From a checkpoint of a small transformer trained on Wikipedia.
Architecture: rotary positions, no biases in attention or MLP.
MLP neurons of a small language model. Each row is named by its layer, matrix (gate and up: input weights) and neuron, and shows model dimensions 0-191. Each number is 500 + 50 x the weight over its row's rms, rounded and kept within 0 to 999. Numbers have three digits each. A neuron's up and down rows have the sign that makes its largest values positive.
After each neuron's rows, "fires after" lists the tokens most often just before its 100 highest values on Wikipedia text that the model never trained on.

L5.gate146:368492564608531415601547586508418457531519495455533507562533530507576539524500553477479532498531504477486435568550470429422471475612491546519555525505425499508501448460437570605528495580522532529541495415584434434470519482510532461531492473525412519493486506502600467463532497453485330500505529540535531371515451483450490509479440447494509455471517454482533545566528472518423459485547382541535458527497457427513639538536450504454478532493527601461543572463531445569496577478479537485538448481390559508487511523605512452513459485544533446518477507584540570445469448538510490478
L5.up146:514568446583386450511483558509553585503463490531506509533483431506514549427561520478544544418602569545582512514564465483562524375526545544542458467456473460584586456512494462419508589502572402517471595544407567535545429400469469476528462462419453430511500483538573450470479495482448489494513465559631504488443514471430523478506420463466473555601503517567535534475507452552560481478425427494504500565444495499570462540517431550489544531463516520462526471585466506508423427575536465475535501489460546451511454491465436497456421503533504417577511583428426550388517518510470531515
fires after: " |", "\n", " ", "---|---|---|---|", " medal"

L6.gate393:490516545459423542525498487554469471489543436534442545563537478502498431500487605461540440486490540556445527552526567478458420507526525493502496508520402612548551385448474468518503505542505586478533537483516477452420459478518544494523582613453575530481485512506512499455524477577452516462459540525504502393549516566479564440567406430519536452502493521394545591412518424586558502434558490502509435498420582527366544445489469515410441534529506491588506492495488401495565448544496457568557420513519564555449445465549498539488498468488567573550492578507526553630483434491515448413
L6.up393:546450552514568415450520508494477558607539481528473537494430501422464441527549425464440477459495412554541465505508492499471554542473591525496531529578495529490517493441549465588392390437505568543572543419498456442537504501501438498574433483471462450570514402537495513490515551526577557428504446528466499434450583402441404505579499454480455557553466476457471458569527521517592465520502505540456494552607556563526469425506430465505590448524478489566469477410388548557562450552471567517455465489549519484507490522421507504538500419594433590467513481489574478486546500409450430508
fires after: " ", "en", "-", " the", "n", "bu"

L6.gate481:537411512451459442579467470483487560505477563542522486462552521467532539492426468426526499558475433569488476497510591465521455517475476497565559472467638440477440515556554510448553506549508486513548402486486484555495492465468562439450571524561510524510524528517528460475467568513518508476626565502583521549629436591467574469534542470561488445529498519529502493503387579533603502455432475503435582428501580513590493467507378431423455550507613562486463512538500509528577466543530418478511577457515433514493544510470579451472564550538437454540519536542374473494524575530559476572
L6.up481:396525415613529493530406448424382538522462476502468476428498510555429459525541492506531551477467523462474552475396572513480589588466548463529455512506374394542479489488555439563558580534548455431550565505547501509528478508471534590495402539500505405494457463494572572438503489508437526542536593536534459507549549483522432476485470497543483529404457538435527493356409478511549456497481516500451494493470440550493501433510458400529500464504464548530436402463490534468423543410549451437453526550556523527524484539451540509480456492534382555519475478549424530531493418561484519468
fires after: "s", " a", "li", "est", " the"

L9.gate281:510445413527580517621550569498545487530435492498539505462525521433513446514396591585578602628487509538517464445550535449431538462496553503497542531453522454489430506495541480547478452555530501515589561420467486539518503504551516452576407441487514476442513420506468489417605553533478412480471482452511510551453472494414537455545518425555574479470455510552546501433477528391546462470430417483525450497529582525461503591496505539461389438541593530454463517536453394524566504513469531466560529483469611518581537500480572510543550473454556522556566449566550496472482477549454537451
L9.up281:567551433506485442472571502534491553581534545514507484427504379426506493501544584469450486510472574582470501461487440486527419550559568469542390509524459442447537580476411407483436520525534414531488544482462440479488503509561532438486566444505506512482476444512453516394592519467479409466496470508437474523547429410499465424489462493547531507552561544385558434630543450486575526544496545537522467492556515414493476543508537474482485413514429507569553430426493517488439427615560529557485482595435492527550499492562505488565428593529530530457447464517480438518504539392479542537
fires after: " |", " S", " B", " F", " at", " "

L2.gate386:534493563494354511471496527449470400498516549475505457466526530476624512549456490555496515561412468506593571522523484492516477465481451447657595449448541520481540534508423376566569418404511540524509499465559497483447486572480552533444557525480508469486485505586380455468583478500441614510550492484482557461522542485531525514466503472499443473416484434543451521460464428415489516439573481508426504440485472540424467562558542562477523444453508479511457478422400484466507518530502485573567428522476504455603439515592532459550533508474409486517437542562605459483512486507498562478
L2.up386:489439496496559561473546472528560501504555546481488520447600484516518474506394550414512535468493541519514542405558424508493457469464457501543495449395491421500428568531442421527544424472479522415487613484527470526498512507541591510511549502578531405523546535533427466488499461494522398440474535469399530565572489486582565562426394557412494570458485489442565514507475525375513568579513427437489477533555484526478492507501550544513458472485477520475410528512443464481435382457539419526512492531376514441509483508496511492528516612442459464487541554478565538508438534363489564534
fires after: " ", "ter", "d", " de"

L5.gate470:464477431483440497456540517429437548459451409492578442506501502539483495461465528438524599401561505623425575514525478538505508539403464551561574429455494518459483518542507519440564483568471507516582483519542541488503564546499524498586575412646507530537410471571557583613528497520516593517403558495400480429553494473431531514541461416526483538513499456544530444585511478467490620482518494498483393466504493495546580448497569486466504467503497570530546568424493509466485518493488591508376429512486512492485420587500603573465512538538489488495471450510491483522502537498493464426
L5.up470:430523396535466533495450516536519526430538616556476477487459528490459512418554487454584559552524455566534529501450500454444501387545491518521496478477421452446612513536457558522477478424560439465470564372477573561505470493563526396527510436470518513587477562538433542525518447487448521468438561439491517393659453559468415479467508454487619458521512482495440398499507540515428537397538509521488519584556541536494523523568604478515463524514518454563480438576436611501477523454409478446517504583446506436498470470446532443487578492474500485460459489493503523518439511483459509477
fires after: " re", " U", "b", "ur", " Re", "|---|---|"

L3.gate236:511500578529476569583448565461468455464484576540459509496514469454435607472545501503540491466526510529548565530579509566418429607511504520427480432562560522499522496470478421545411511516475582543429462489498414443432553424447521460503454495504455456440534527475492584470428428527482514462466473471524514507433500405550504486485434528467479537501615611589449451535555486483495461544562536436400452472474500568525490621504478553494464441476476583517510472602509485491499492489574559548490483317428424554571467529417540498539537533489539530481510529494514534436582586455484522570
L3.up236:493444479488658539492550464533457472461491518481511465487454546558509419601529516551534378521544513512431508453471601592430436476386477453501422496514492472419490445467483502457559496530523489474429455359477671496467579556474465461577522471506448478458579432447504518520515505486518533540439511532514508507446568485506569519594486447492489472511474414503411430517527534506473447440462531480366583434533563494530483472536509466440553403488459451431473471549534470537426514494472490500463510439572562497514581526494510543555502565551511405605457529510561494488484484477521600485
fires after: "-", "n", "y", "ot", ":", "|"

L9.gate191:379520543424490565518385496428448489606481508523507410518465478511526444566467498551549494467575479523553443370492473557494457481443555514479526502487459492467586471551487443519541443473527491471480584480507419422451527479521400444514473541496584441486479457579540456474538502490507487555395490489539555505552565505507579479406450556491542605488501513482518521484525459567524471502536558357537532486449415486485551462404467501511531420570497559450603525507441493573512480546443379542516438482458481482501451516518538531487413496677453540488542418548549460537546505495451484491
L9.up191:475494485460495524423489463514487532553547494471484552482575552450467495559489544542557460586432431459520409367572511524551522552472572458494547438514498489497552461581489530474479455431488454474578501473502551495410546519509504486480557552508564571531503564429473505542548560432497535513527481478449475396500541487465418456547589391527470443442558601461444595548463496445534535487488532517568436583388552562384538536517460466520472430456501512501512547459520523513522503456530431450458494523522534449478546514592552462618534374435512452622491450527415423463551570551568472492
fires after: " w", " b", " W", "w", " Bro"

L6.gate382:463544435392555490464563525562511471528470534591471484527393457449434455469559522451498476458464471529431462479542503463488440498474437521473641410499427462504449536521534528574483562504499391581532432392568568469445530466482528465442521522514562557491435495499436506503467503480603544499454506528428512457511477471610398517508530401361531556435600495481488440479566449510468495436532536466405410472577531500569483526510512485479446496467481523540519475484607548528499560597590473472509477493506487520592463442452510518519369459545587463530491526524441480454496476544562499515
L6.up382:491502534473436494534527575615483449589451555491466460494539544441562593495543411500496461392494517523483435406479570531468493485484582506511539481501492482495542471581496478612562549521547523540482455576469466524507473535553487530473427474519468564504517500526525522610496473575482466598452594484619521498496572535491464421519542506557465484453527526499542520527596515529430406386451486497557555433478513374512451516501532510483565490409577449426430446611538513545503467458486509556499507459477598445529485538548493512587539560505489590599412533507511553442568530427449478581
fires after: "st", "s", "er", "ed", " So", "um"

L3.gate506:495430610570480536426490541513598582508466514451507669424453509493498489474464418551490546513507510507556441402499583514498545513502489473500454394441496470472511525527531543487424516562592531479499563443592587562574455488433510505519494497429440437456567456547466460483475514488435539608514426442577464578515502529453451465546531458566498439518474438518407492469545411534520520509465523536542498562488407466442580581546512475473427482512525588622516512529453543534502522492456501457515537505593548515482449546485447559540554481550535458570516550440528552613471501598492565477
L3.up506:449422472532539473520463463588510510501404514486532458505509500472471456475543595446521514476465505584441383454479501485497500420465442557445491482415521432591458508518567482478425526580501444602506434499568468512580459489440529456508559564448501556590543527505535537440472499435391555442476433589521513655429553523562454544518510387584495426527482500412473522634611464461453521478520572484515540483497508517494528515374504577495455536460448529433525492556492407536500526548473538513454545497489513548532480429501530452570552521506488547551454386482515508490429525475505550558
fires after: " was", " P", " We", " were", " is", " are"

L3.gate90:581427570559486477528584499466420477472529484421543463472551534438478494635477486465455509433435483521402568574468528447445538541497545498441495453506608577499507486560546459478476526463455448510506512471530590515464529438434551563510452461553585478560467529356567507491464505449509587493486580471431489360450549547481447433541426501510484612527577561585516401509521519569502502516470560470485504497513406492603388500501392463387494508466581445546508435507541521527508462452516460473463533481485519523512485540414512504479430459524484531551522520518527476532419545471502447429
L3.up90:463452449561490574468588540467520425409506520563542501511558473490484499526418583526555464555428454468506460401497487476570591456441505537546507495556385480610506537538455550450556554514423520503439582516571516529530453529446477430506568553556431505596466461460424547454488532460556533561457482503575510470455472468546549563499450581470605472449560526587445474521476566525471585546450482476475577526496487522484466524480563552581571494434505448527540487472506535552511479510472456428498409534420412446522546550535468548424492552421532547484483529577495499526420518513616429615
fires after: " U", " co", " Co"

L9.gate151:483524575552392595499542493432513566476465533513504446517464467595416467500466559508620480496485494530473470365509491479458384483547565531482548498538420396511487442519560511553517413489462454527591476492579523482467468522433453441424501565432486612467502466451480558581507472490451465616559357483492365525470537545510431381538545425478447495516465541468487478486488482476573523522428521539508492551501510484541517508444418544519534431546540536507518361488462557469512532523441409545449473504488491536506473484507484539514555496525584508418457524577486563508569465520472500559
L9.up151:501429508459507488503457576463513445578552438408457510521478429603483521431458505488506515493480479501479515498569456517468527499488584534587569481365499585401547534458469498391462436448524525486518537490552520509601412466493524510413488510425498526483479594532467504438583482530577494437481510508468480517496468521502514510644469610480472497474418499397428438461500513512515516498464424455530418547433510558461496582531393361489476545509543481386460486506482587569406405507472516500471539521520475454474448443498550458497551379479505499447558451416461506521544563469477522488
fires after: " F", " O", " W", " f", " w", "i"

L6.gate335:468481447495631546582528388422491402537550436517520459501541513507504472459640503545525434539456535506586501403518516519434542484524546503533475470506515490493495448466557479374554474513512460579576550468603475568574475423485463516559493441523583522407493498398564449481479432519551439535494478524528467541482503514516545453459473468580558501444509563465482573559461456464523594552498467504478472451513563440479453528505535507500501557554537521498501365468442530469441435514472553392445514432473467479404468458488444476528503488557410590437535613516456566545538471493432547433
L6.up335:435361504586499538534547553511428508468584520463388515518579468579547462563535439442563451423536551478470569455456479493503518466382458539491529482472491548422390474481508437470539477483445512479538502396526438532443429484511553480455538482503394480491469451557508386510507481501476500435490588447418464532498527524478542471567519545523597437447566468426504522538545475496512460566509544437526479488527563422451453530416531490495430451459441455518510553405527429508515482494564487435479528489499484359589484565556521534513423489520517581405471463471475494477570628480446482486
fires after: " f", " F", " ch", " fa", " h"

L6.gate483:507507496393507506524439477484569532482499462570623557469521462468405440415505523551498518547393445510380612449481463469375596563531456610549451506446493436508489454427411492479494512548539548464521493400499455593472412556513494448502523456465555417476550504483483538611475507478508514543476489470472512463498630458462518500466516492457460489530560454568483514506577506559494552605586525507517566487509544487512435461509511536589510496532582490526527428526589443483487509470485488574465412465522384454414477453508559543465510555520472530505489436483419527447538592500525531432
L6.up483:544468475454459584572529546567506531488384471485553521472581467511496448609514581556459414424440422600486454544511475482512489392472420563571590426469530493526563618568555540566500425489516493573516552512528434576557447519542515536532494513542551479540559508521582554532518521515543464538563494498500601447515499442575534446462626444495497531509536548506427495422550515492525630519502395527512556538423503560415490504456507548505482483585511546526589482447552560471482474520442567485453509499466394443470481431511493509463448450556482544496450474427555462471438460469452508507
fires after: " ", " an", "ur", "ro", " G", " N"

L3.gate185:462428471529382432435448503534493512450539540405450442484425441474413521480594527464509446541487650517566589483467432511479431466474411480504531562529472555465477474508498511529497474546482514461505518510428591647512431500494563508513460533556449489548576409500466542499493561544481507473498376516491484605561469475574432507493552466452491490491490543411447435507477472557476519466440511502444420545492480568505502560439538456475530583482532450406569405492502450520473563458445483482534525521522468592462373440437488530417482510493459427482490477541611551498436569537460528457
L3.up185:488464461565474449445341525460493581612510449530552479482566484592506515450488506424553553389462595483490472516507558471584489485538560459434445478537558430417472440580472513512511511538480497559493375480529487481544460490554480475454454467529525457471442497475458551616473484500536460498493511571495521370556563516482505430398605513514471512559514563482494603503523496476556414453399471506498460423416530541487478513439521553504476487513484480520521504465572359542498475469407494493474492575469492469559476379528491444503565415423512552555537467479456440466471454440459462488
fires after: " po", " Po", "P", " comp", " sp", " P"

L5.gate4:508452410531539471460493576550501582416499516458493566376555455457533378472453519433503464477492521529521528519532416485569518478514548531434525517429496455479440532487479486395480544527588471494486517548468478543461375480495448506479581484491592533482449452552457590497504377543491523421550562443410537485486488513558491452455496488507517529505495456520447403426528443471429477507463472510580551523493520486470523574393516416377572567539431561450480458595516562531449507509570521490545530543449539565510461550548560465481415550444461587503627557448437519543538534541461491543
L5.up4:540513547495438524474548606605545511555465505509415477460567419502423417472510454531536523455461573460520464486492559578392470510557486550579515489476503459491571490352427573469503521520643463512487477505496519511504453567498475396485479434524519445472464509521547501480493517535485537542463499543496553513467438615444456508489412472470529482448468484541444516605591565569456564536501496548528455541483470502461532507483413449480469570542521554489524452514522428483483359475530485516569438616392449475475574506514505546525597575491470551577557437496508500458544584535470441591
fires after: " T", " |", " st", " St", "t", " "

L5.gate124:511514614528491526551407599599470428530555477461492471522494402525528430567464472459479582492580502463493462480509477533508453517473493548388572504396498451442494436513500469519510557498472580452524529481534518576537380486530598461543488480485474502442432432376489523509566559539513553447397427509484573450542504529519478495469519493516510523488526450525546478521494561460431528417463590446458429525473480576590517562495586468531527499564544465489590501487472577500408534474538479486521605431473535533524495454503452563451514420521609624478563403485506493424524568567459490488
L5.up124:500579499492426574448530486567426496527459495452573618489571564565475493527520510543521432557378536437444511490473545455426477526500573585434486496534578536429459469492526478497574524513475520495504561441435484468499488484507416511412402468523462546456492607506492437408459445475515449565557534508533420552437553457537473553539595628436486370439535487437477471463597448546523555478402473508431538506483522530538600530519502507476511440443486514504483485445529382517498624498477469455544456483495485452487491598538457547557388469512509452487567506479524449490456467479459558505
fires after: "s", "-", "y", "ó"

L3.gate343:479521511414345528466596490445564512463494556542423533555606495542452589418517531470539504546388423529466471478520488457495520489545537581613530483445574575544457439461453415494552542502533520465464511483511463519470438497446504497468554558559531406474445466416560461514518509533434462498478425543544541579495529412492479540587506494472490495468656504455577497500540493531445546494494436490407551486495512524444441440584551449489601470475518494532541497489450524449493460474453573522570484574396473498491487479510476563431488483482412500554551465611519561496562420446582485499
L3.up343:523483563405489498468565456500566500533556464420449523487558525519533519494519496519444533438535402514476546451530467443555484519371564469542430456477551488514539599634500355551416452401439581446484412486459423513447490534518484521472483410500442505538520473553568561537502596510450556505588472551438539519481526549580554522505491454510390460540579499468531510463513519523456524462484477499441502446462556554507585556600465442528462492563451483495494476420493487557453524534514539503412396457550473556443454509527540438525501513500538425448547488365513550508410520503584468516
fires after: " S", " G", " ", " Se", "en", "o"

L5.gate96:642519547420419502520452580519501470516365543533447380462488557531478418562389527564510583507493451492468556473449521501535522512535397560504582467467456485517467509603569528517510496510455386508535459439491501476480415471432478446579485621536532452468418464517431509543496556541472472504417508497521467512495437545456544535435562495504449536550532542502464510545498390543500504498530479546474511530475473532538507502548502430423401512450454496498564541511527532509412548503466599514451393409499484412570504483520504513564523513581557539565530580548422490473519487544422409472
L5.up96:471514544557533464458476407495501486532532473468392564467476495461492521478496481420515430406482447570504444451496525559485519499502506477479475468588520519584465578550527528545446479565534526504432598508517585524545513421501496466367500479578529451480459467489526458460471480480431398588532459540563459463558386455581522514505548432511523422461571452527480568461532483389424517376437486480439495495548532426409594449533452509607505533559514543513550496467437502549593417539480490489411499520522539450513442459585513442540539516503552513488455585535581495560547476570605527531
fires after: " S", "s", " is", "um", " Ri", "ud"

L2.gate215:483474623562588465580529490517499548565437484515380472436437527418505501464618457406535342503624452487527534494490460463509478547496463440485539404447473492431470571498505498592503509596457523493469488489533492432551431482559509531560471537539487445555420560513563503432462490509612461565473526572533478396423467446491484471521485462474512485503510449488441473603529543437575477542454462486517477504514447441436393574559541495506495479443544538533471462494515468492481460482424570546458570523436530520567567496556459569506471530407506557521441492532507547582426514533420484517
L2.up215:446438527533451491563512442436552476525476465473532533482599496531542432450594524463530403471566442560548552446598428531526504517526435513554556534579516461584557468475518561502514554467502556514472580455511560456500501530585503454479492432470462479491572491524516541581544418558533499518514374540508536510598501500542441494487552481499527518513567447534476484489598484445494417505391486587555437544539536475491491489492500509437509442467372575541474463513499486486475505635566469480425589536518560602532617521473590501576458546497551534551504517596482550582591417481543472522
fires after: "\n", "==", " |", " ", "-", " ("

L6.gate177:422421519444530502561500473550516446441488500481554514456545561435484458505509465447505464504524511558364479501423582487551408538531511522564451582535496522481502503502485473538543507519513424535516430532570539505513489524518432459562568635550430493511478413507553476446589436542545580516502523462490535521578459489514482493534506503560451453463519468532452622488493505511532446578528570541444529591467429404458406437386567496512608585436517509542534463480547529545499461549567483629512510424507603498442544481543445432475533501471529477566514508498499473601485541498596450624
L6.up177:472496495594501500479466615450483493465427474444540506456439518522568439562504477503491548541556451452412521513518548492610517490563471546544466564541453521452525533562531496556484549464560483507503433555530537450580456483548432517482498538451546505623501562494530514582525477425556505509436574516419526516530503624528533544468544440421519534464396431494498535469521454364572526479496520563390542549540502466541481472441472491460533488470459564555477584498497504446559505554577505506575511521484450566579503489398463540582435553437518533482555556480587461482638521478435578615
fires after: " ", " T", "ct"

L3.gate242:508464400525515480555532456542553584558500460563468440422513457485540496364431467528562459399457429452490489415481506572381558502458505437467535556486562548453485533436530451561495475497548450468428463419511445465417520418551552495544482507493424517558513502503496556466484485457496464536538506614580509517537477543529484504535533405535491522557536449535421452476555460554517505580441556585486526504430523411562495469520543485487485458505585545491505467464373540499476505528472523517617486508506498512466647472479544552567481480473469453472535540512422584474406445656492470474
L3.up242:481417451557561460519409542507504573490499475496559469531544509438456475477477520589518577549517483482492431495426477529505491558472599514470496531490545470572598530550577466583501422395553515524502504467495518484439587525551482523576544533524482556515561460628442424538543343450414571495503476523513516476524544494373494517501426472472578507452475468504549487487506581564554481473531531501613458516526524418527463495433395584518514409501474458427527445540521542532534529565537585517470498518601500447586507542497554483499531464444564499478591554588534530589488511608498466532
fires after: " Sp", "amp", " It", "it", "al", " p"

L6.gate23:461516574449480541442582574412577473546400451440508582501531503532504502562478436483521392590562510507533482437470540557469541529472442449362469574480508481495518462501379504440552419452528536570528470527498502427517513469476530494465454414531459487542494513546484583473548437575511470491607432578587468407546441554477528551567463518448478556545553484575509472458535483479505529589453526606474531491425495543475533602531480494452449472540448541467465455468540537400496490606569516564513449496575514579489517509461513536595452520474589459539526469458418457579478497527556445509
L6.up23:479500472503426487476491560451434470566617444485446493522418468431559476580508530635511505590516499475534533519479434533513500468474460462484470578454525506514557383529473457525501457498580538499524528587542515471535484520459517464562534555424478448473493550554497475466397422373498480506545502487503364539562462532515506541624511488463616475529533483530496446481522594498467541545479504591491521467482542546620497531483498437595478547556552454547454464544476469447563461473513416508449604478526482398488506424477418596495410533484547476524489464498465524531516628441509553416
fires after: " ", "te", "und", "s", "e"

L2.gate114:463515466512474492508521471423475585436481500542533569482448540516488480423489546534503541566459486508513537468469614558508497451573415452634519540503490444466517464501530610524522451610459494599519442446446555443576471567468526615465525474439494561511500465509409470499477498475448532469554487513435430546550438472406472495510447435527517405522411503468377458503481503500551567478453553552436574428514499483492536527528558583506497577412457530611502521488497414486605504454505608529502408389475468484517484457485523519560541594521486503543465531576552472486441480562599457506
L2.up114:445570522583465539466538431528513532496563411571575578438596502504435475508518511477409532529492494531440541508516564519565568563528510438429499515437466469516555468519499522491532593472524505493450520491514480468557482496549466480545493527424414540543438373510567484593475510537503555533466570503434433594543500547412593510570410613446545496507549473467438512476443425540500544597462630535497571534539516469423472482558474544445432505491544509523559601396576489496568511409493610501461478536485467453496539572485512486518472550453525508529542485578531449540396549466510556462
fires after: " the", " a", " The", " A", " do"

L2.gate242:493528636513462508445526509450538434468574489473479538558514431517516500496562525405569525465511514457516545420424493494420556417485471465605460540562492609495495517509465549577458571547389454564444494511487510511466436450497513517494520538529441491433468497483483499574506445478519455577498488503468489459501509489449509455506519497421585514501560477383428607471535577452476412449493480496399482576574500518524501510560658439565502556559609479490518474501531452529578564587486533472466501436444489464477436463578528504584559500555451595482449515530529576555417486554520445590
L2.up242:506500479486464505588509463494510492545452468488422501469525544409504477564479529541564598460478441470540482541452504473547481468513513566492564430483524417488528514612476464442505479514536526510526517428481439496522429526486440538525463491376522410442493416489495496498543553361529517489463620494579492362454516513460377510509479513547528463456550450448531509366408480408400600516372515524475508552512516497465507504445513646530511544486463610562481490453548498498504554594488514539520506554456502521561513540430472579491479591445451489505478528569546522553553460523431441487
fires after: " in", " ", "s", "ed", "air", "fe"

L2.gate80:545426471544522529398508507445502513535566522411622539522464550500521486432538518456523522398472523564518538524540534479486504495537496525581449544495443542522490553472543438431529541486441552450494426494598512569665495512515427472445440435473482399545542540537523487514481435466543476503535487515510406561434563556483451502522581573544516511507645481476539457475554565537443454579534582484622413468436514544457619568449570515462517508521442454628502444544524490487580401483511499524479528572449522542524465493490502511508437546469468552530501450563541529529464450483424524438
L2.up80:501458525551509432523502570479462458488529454468472544516488479478420514485563560526595456494575556418462564404450562501471573489528544507476520527394421484527493443479418485497478517466458513494455446455538445316570457517491472462473492465517481443493491512351453578449552568504476446442470430528487404524449557484416498475526412571433572536576479515542461555532548465586528632521439510495428528543501425471440460432566516465477520499432535493612546500475469443436452534481441524535514595500543428441474419516472554464503462468509539518525498581489425492524439507502570542579
fires after: " U", " M", "U", " Vi", "u", " D"

L5.gate433:410440458440439465470511482548612490474527509539486520461486510485579567444490571403518486519568541513483485521547432563491505560540507548493479518531601488523516460471535523512542472671431487527462527395494408581494349481502485428515519475502490437555464503428530615593535488484507512541455517554498487598511557474540469478501539520347476449433489452463514557468568519545478393492478454462469434542534472503501480504511391497464574515495550544490453468551530551419485477595504509482427429505414490530470456484500436411416486557471517491424437447522491554476524526408509576569
L5.up433:491536558523512483485547512524451417488461441579405545589462560531409474514493524397515479546527523586547603522501472521565496533428410605489472483519508491512592549541533486509479523537439476525460478438437574532544464490489479570483459515461498534519470469535498514538406402475405542586501530511360479466512405469590475484467544450526522490518556536474538492491465453474433501475520540556443383576581454521414525500417517433548565588465550553488459494565574431554510415511550459447446419494568529483560484375577471426550449473489513457536496549503517581530516462498582559509
fires after: " se", " Se", "e", " ", " a"

L5.gate327:487520441520454560527527565475576465491471572549478503507543449539492461530501581464413481475489490533565507498496516473521493517524530546523573510601489494393484511512611508498538486548476591612478540487514616464579492497481593496407559571511525479549495555521452531473541490512455518450392633562556451566484609489513487503533543514538502474548529441482536518493470484560595592446514464575471469567470575465615468508453517519546469617499497402465426514470446465446519504594457513468383424482508495444558561490444424585467506458511444459496375479474517526494388470507445544532
L5.up327:477426435406414527511509503489489473453605427536497484502463438575487421575520535574522545476538493447511523397530618537520518481509555501511457530436520538480565507539559530572509427503516471494524422482387537440465534553451562501481515473469424509457515598532549460508533487517556494531456528549524451608542467505493539540506582539435595474515512475541470587432463463545400485531550560561496554475487544451541465547464445578569601474334528517431504496559522458548479519404521497422496385502422478413454526452530525579464505502479528633511485415504504462478452441521523506461
fires after: " ex", " can", " c", " Ex", " C"

L2.gate349:498571462497501535545500415533541513512494407524427452468427513490501380559537506423510481525483502552467494438562463420434603450518508426573446457567419568624456561455533464493507571453534518578459485424488496488486422504446555482501487383554411512531513519441444452537469505441462523492529509466447458445460543394533464571494456511485537579445556582576550459535447482578448477586516475457455508580497527461488413478508541534581489572428524502372507557465557512497451493573501411517588495423538541461553597527522494510440444447532516581474521490583502499541458544507427476526
L2.up349:517491486561475509564503521500495482460475453505439567514581457509518535517520511441436435489429480408469575549462474477533443561433573482440481429428509503550571435406487511540542514507512490617551445521459485400513469426490517471552494509571474510496557466496518425427524501508496585488528486514546560519458418470532472404491465482590532518486464491525589547548525431517390537448440452513543556533510541402407470511390611553495588576461541546445585516519586443451597459476449509423498510475459504455468566468440513631417418478516450496539542613420461514469518503538525475565
fires after: " co", "s", "b", " or", "or"

L2.gate458:443558460422503499486537421513545439522439578504492590584559467382513407516501500548471561573467450439465607509369504436523517487498512476614485421565446440441400504472469579514604455479449523596514400531601520490399493609514471598466543447528502521568507472488465489515450491524528537569498483526457501463463431478370556430550482470491503467502445399526455572594495535435549468498564508482469443440473490540445416543526561553488511524497489527527504495501565519449489456488582473467434495489583487481477527523493454482481530472551484514510560588542515524436563425483541468530
L2.up458:466450446409493521449485544511527480478507505496540473465536490459483451530480459488481508493523481600473440471479521460477508515620499535565428440489482528516526573489494543413546520480419466489442506540508541452493434470506516518461453479469571411565440552541554510467427446508464593577493528583490553574472518621445522452560587513479496563531416406521370547550530480595482515578477551430588511464452513535414511490497571537491565619422401470457519411553550498377468412531497460506444570507487447532473599522531525534580498553600483484515556543502489505525530604419511465557
fires after: ".", "e", "hi", "one", ")"

L3.gate412:471476501542510486471461635586501407461501533523493383399505534531379506489498453510519506517482535581550547431452460504514495508532494554525539434485514491449516547467438523518548489458512531585471444486550541507550530441476415468560450531460422514452453501520434645482491568439486432547362479441522598434477483507482516475501515480475420494566596430495485393447469505469489473570579406559533557570504419567409619492523435479467466564508481501488500584527473479536419447490498478503442535516473441462615487437491466512480434528519465460541560540480492548580543539584452555486
L3.up412:426547587487484502520440544496469488558585527467468436501529527434500482551527579504504502500518562505573552464482424489541589520447466555446454433554494493512555540540360589559512429522479509529505490485474617531523474525553494488460415482430417435532427514491514530511544592448536460500585453401544559479496548541465462506472503430526564514562623498468586543458507485545519458409482519542445484447536470565568539459519494435482538504482557431463556523532505367486443537566516397520545488559527560503617419445557426568421556490524548411609546476491455482476451522538525481448
fires after: " O", " p", " sp", "P", " ca", " Pa"

L2.gate378:518514515536400546524532431458492407474510472529533494486490446484474464487461552459504390444559471500521462454469490475475402498641560474505609470378466450456517534515564525470571415520464594445529447545579458550413427512496496541422537585391600433510465469514533457533542484473480422570494577460452509445440526415501492474515448516528463487516536492580425495499494366459554526525559437415459463489493463470474510523587561486411536477561486557554519554530516427397476516480462525521542579512541439451621459498530597494484541564495540521455511494494508521455501386495522492537
L2.up378:434418532465592605516441430466549605562524493491495515489448431529532507405496546531479497430571449416517463505471537523504458501501472575517499465522526440497514512416503517512445490439532471371475542505499463541501489423560587417496413540578467501466576489512475483459558485524495455421484468533549492377538519376498575457456415565543503492596539481526420534523425495548491462484569481408522502528552538526540452521519447537524549481492500420613499526577520488433563455484480421574552453488563618540539476461523485467417454498570464411462424395515454567508508518446427504512
fires after: " O", " La", " Ba", " F", " re"